Part of a small language model's weights.
Size: 23 layers, 7 heads of 64 (1 for keys and values), MLP 576 SwiGLU, vocabulary 2048.
MLP neurons of a small language model. Each row is named by its layer, matrix (down: output weights) and neuron, and shows model dimensions 0-127. Each number is 500 + 25 x the weight over its row's rms, rounded and kept within 0 to 999. Numbers have three digits each. A neuron's up and down rows have the sign that makes its largest values positive.
A block is one neuron, or neurons of one layer that tend to fire together. Before each block is what it responds to, as a language model described it from the Wikipedia text at the highest values.

Responds to: Table row-closing pipe
L12.down14:502492513458473493495517473457494480514521508488500520499490541498490521508503510500514494541521477448517488487512471551508516505502508527487519507473497531535543493437489482478519513510478456513505494477507493524488493496494501505508536505491510459511510493502473515489503508497464510511493529509530502491503456510514492497545477473506529515529471473499457489473495459524517519519502
L12.down128:495502422496511518492520513486494501452506538493517491532502520523464572524495547489489499524488517494495507500518500525491513522473460526539496497525513504490493501515484508488535480488472518512495518524484487500543528508501503512471507500498505518519514504458490467551493507506498519489504500484487477483522514455488470520469482508466496480462488463535500507489504548529504490460518
L12.down175:541562500482482532497480467459512536529501497517487513480482478525478513474489486477494467516489500483489507521508507524521533493546455517514488508521472512490506472506522539514481477538477520493494478491478458512513477513514482477513545537548526500508496504485525495502499457538488509507447467508544469487493539473526494493510488502535474487486512549501507463538519484494480486511484
L12.down343:501498530527545509487517521486502533533505500457542514518487549485516495468468511486529498525528504484437502561509462507494509480515491502492525522456495457497530526538494503520464527512506508506516491512490475522578482515505475537511524498495484504515477536525505473492551494474522484530504486492531534498466495504577470527514492457510532517499461492527507435521441466544488491506505
L12.down369:463519472481499534501518535509508547526537487509466506525507547466486461488509499454490490516464467529487459516508433506482526507507514531492471440485500464497463491511513510503462526497517497526506501488537479533504454499511491494533503551502500485497516513458546496524463490545494488490536548515525500467500475537493473515506443496501515461501521533493517461480484472493492508478496
L12.down450:460522483501517456498502479546514485491536492495476491473462486537480499543489455526490504484499506512483511555514504532495514474538476512497489467487513503471520564485509529504505468496510524477482526519483489477529474541498507547507507507481491526497496499474470466504507472504502463505450533496519508463475540490511459496549496505499501510514500498545501453468486489507454484516518
L12.down537:485522485485512501496501485499508458480511521491528457458500484496503564445531465451558476515511481484511467530494472522478524514488463483494514488490510515481531467532506492500460466511522506499516500478507453476502502495498489504477486512499524543461532497520465532492475519481489531474449502471520446498527515465475491515521543527465471471478488516528526453469521514476539497492509
L12.down563:457492495489443483516498522524494510524496535492503492497498516521536497511489504495499471507529479502480461522501463553513474487490478526469510507481506477502491514516582470511460457509519464517489512479521464483495537525519467541550509546510502496520498478508514484508479510483574516450505534498543524457520509446510491515525495519526555500496480507485501524457504493463492496488520

Responds to: Comma after named phrase
L11.down245:494486508530518502490478526473516489502489454482507513502479453498483508475495505470480504519515455455497488511489480484485487491495495484508533514468519540531565500543488477506506514503535502510503501483480509511458501475483506471509534479420522493465529482515466526485540473507502530486486539529494505506527458482507486505532519511497471483512490488458529480537496500436543522506535

Responds to: Comma after noun phrase
L12.down13:548483459536506520532498477482529456521552493498475479501477469502520458476498527525520470531512498477506500511523522540515486507511506481477524525515488531482509484516504488482481521516499503511519499508527475499492456532488529535470468504498474455494451495466490517521515526540489504537537536530479473508523444514503485486509522469510507512503545459511532500522540462508509490495494
L12.down122:488497459487473476486497496479497475486505488503508549485508499483510507482517516502476536490492475537491472438537475480486504495511505527528484540517494529523494571541483457517475476494525493565501483484485492492498509520492501469459457521486462515538486498455479475525503476525547524536478533485508494462472545481498524450512489482499495489527492487482499488505471483477476510515506
L12.down140:455496501512504498487458475483537514480503512467495485466505513465512475489545499527516501520503540472533491466491470504525520479493491531510532481451516514560510502524495520489498510451501472484470520463472497491555506510506495513480487475500591496514505517530482503526545462520474481452523494517440506515476466471500500525539517482524512505486528508461511543483525495523529467497500
L12.down278:467531522523513474542528505485490491480547499469513460539490496496444477468486514522504506496502491522513490496453550536500475482536535500499486488527510509471537527516495469519473515513512516502523485514542481548488482518512512560509439541488465513522472503557560465496530549479467502461506472516491493525501478512474517498504480498517494496479508505497511482492503489486534502507510
L12.down359:491478499468525474489473494496501523520537495474469514496492504512504516470435491521444528493502505515448520472505495525529487517484521506493484460487525554513537489490523488492495493489474482538494505487500468480481512527506492537522461504483448496495505539460522469484498542492498499511514512474508538483457535491514484472465467498502460528500490516499525527467525492508518518530529
L12.down374:469497479500520481530535493514512527510514485539468513521513486531498486510512493497528484526500475524515513522473518465490502531495463538488554523483532473518510511510505485542446498514506477479503499484505486521487511482479475498507485514471543505527497483529542477469528502495488473493501490500471468436479511484500463496508518505503492510513497475515477479495455527491515468503518
L12.down393:493524466509534479515498504485504504461532504429513511494492480500512510488488495549439499559432531516510538497549439504499526518493492497502466467493540500520502529539524486502493530537517473537481470469498499527508479544523508473476481496495469447526465519507499506492519478507437487468454512503500503510462491474509490494487514494516548529475515523491459490523509475514454513528499
L12.down509:535472498508485512496509500482520525546527474514515484504468491521463488437483506514517523522486507467529546541503529521464463518524420502531495497503478537524491484516506502481549459554470493518470486504551512488499534487494494479497469486504513471504500503485482506499495509481503492475506515522479515454452456509521482475503494507500478495523528463491548546507504529501489523475505

Responds to: Split word fragments
L3.down96:508515496516497517482538508538525506518489483472504475491474491460475494476523523486512518520437513497546462489531537545515499468521496522525452480529534481518522515525478525535459480532549497500523533517506513546464490476552525496484469499487492501518504518475517501440525489535492487457501513500507512451503469480494507517483511469444505503501478503458534479532468539482495539468475
L3.down203:470496529501485469508513507504515500470505509459483511503491498535477492503505523477495463479540464502503457473526498534535506470506507463477492500480464505528539549488570514473497479526514516565516463476512514517478499481512498512480567524518497541527526457479509516472478472485545477504514505483476489474501534491472507509509505494483478497487471458531490514528498505507516495425498
L3.down244:477466487506520530508475462456450512531470493474542472503529468508471556495466519529464497510513523494534485483526542464496489452519508515510499506478494531498499490560501504510505482485492495508538467521544476488470484515556556505487490461499517482530498502478498481507555516510513464489510523506502514488540481461463507463501538545516511501529494479443503488489529506518479490508454
L3.down278:509561472492529517506498515528444532486494496496486494518486514540505485507470485475512499471519476499480495496486531499508502456511477484471536467509484520532536516510531518478512503501468475481510499495494465520529504532505510475499509523480456507560502479554484481500472484518489496501492511515516520495521468509521464512460524486495464483457490474472473505488477451497524468509493
L3.down309:519499517474514509505470515471499535480488506585539466471437497540510487518479458504509490483503459494506479467536480503544504517510456458477529496503508503515485496460529460502475522485510535473471508492471488496474499522504495486476492477509534519471491485470472518461462510489553487501460504551472512523473502474485485524491521527484464524471513525536552504485500501470520464545479
L3.down335:483487490499488481479526529522512524445488535464500561504517512471494510505511505530507523434582463499536484519503505485553518533478489485469508514516508421481500506537516499495474511473521515477496498468521502603500470522488427473499515515506544508545502465504503513476505494512506536487493523501506515504528508487462451490454483520518482491511471465479474518545483480487507492510518
L3.down408:464512505497488515517500520512461503531474511510518473475471490501440468469510469487475504507486517464535528477506475537503484484514511513467514486498509465507468506465481463479488478525517513518477511485463509483533540510510518486489448512456505505524515500467502500508487484495489509502488522476515535459508465467499507499514512514472458536507486484513468548514510528488483515457528
L3.down503:510478546499492473492519467502510486496444530481522473495488505513515467505502479529496522514523513524471502503506520520496518494526518468532481500507547506459536515505543518475522496473556466511486490495467487500529500494496495504545507506537500500519493547505514512515489494489429499466483464520527453481488499512514479514524485508514515505468526484456463484513536511534478505510476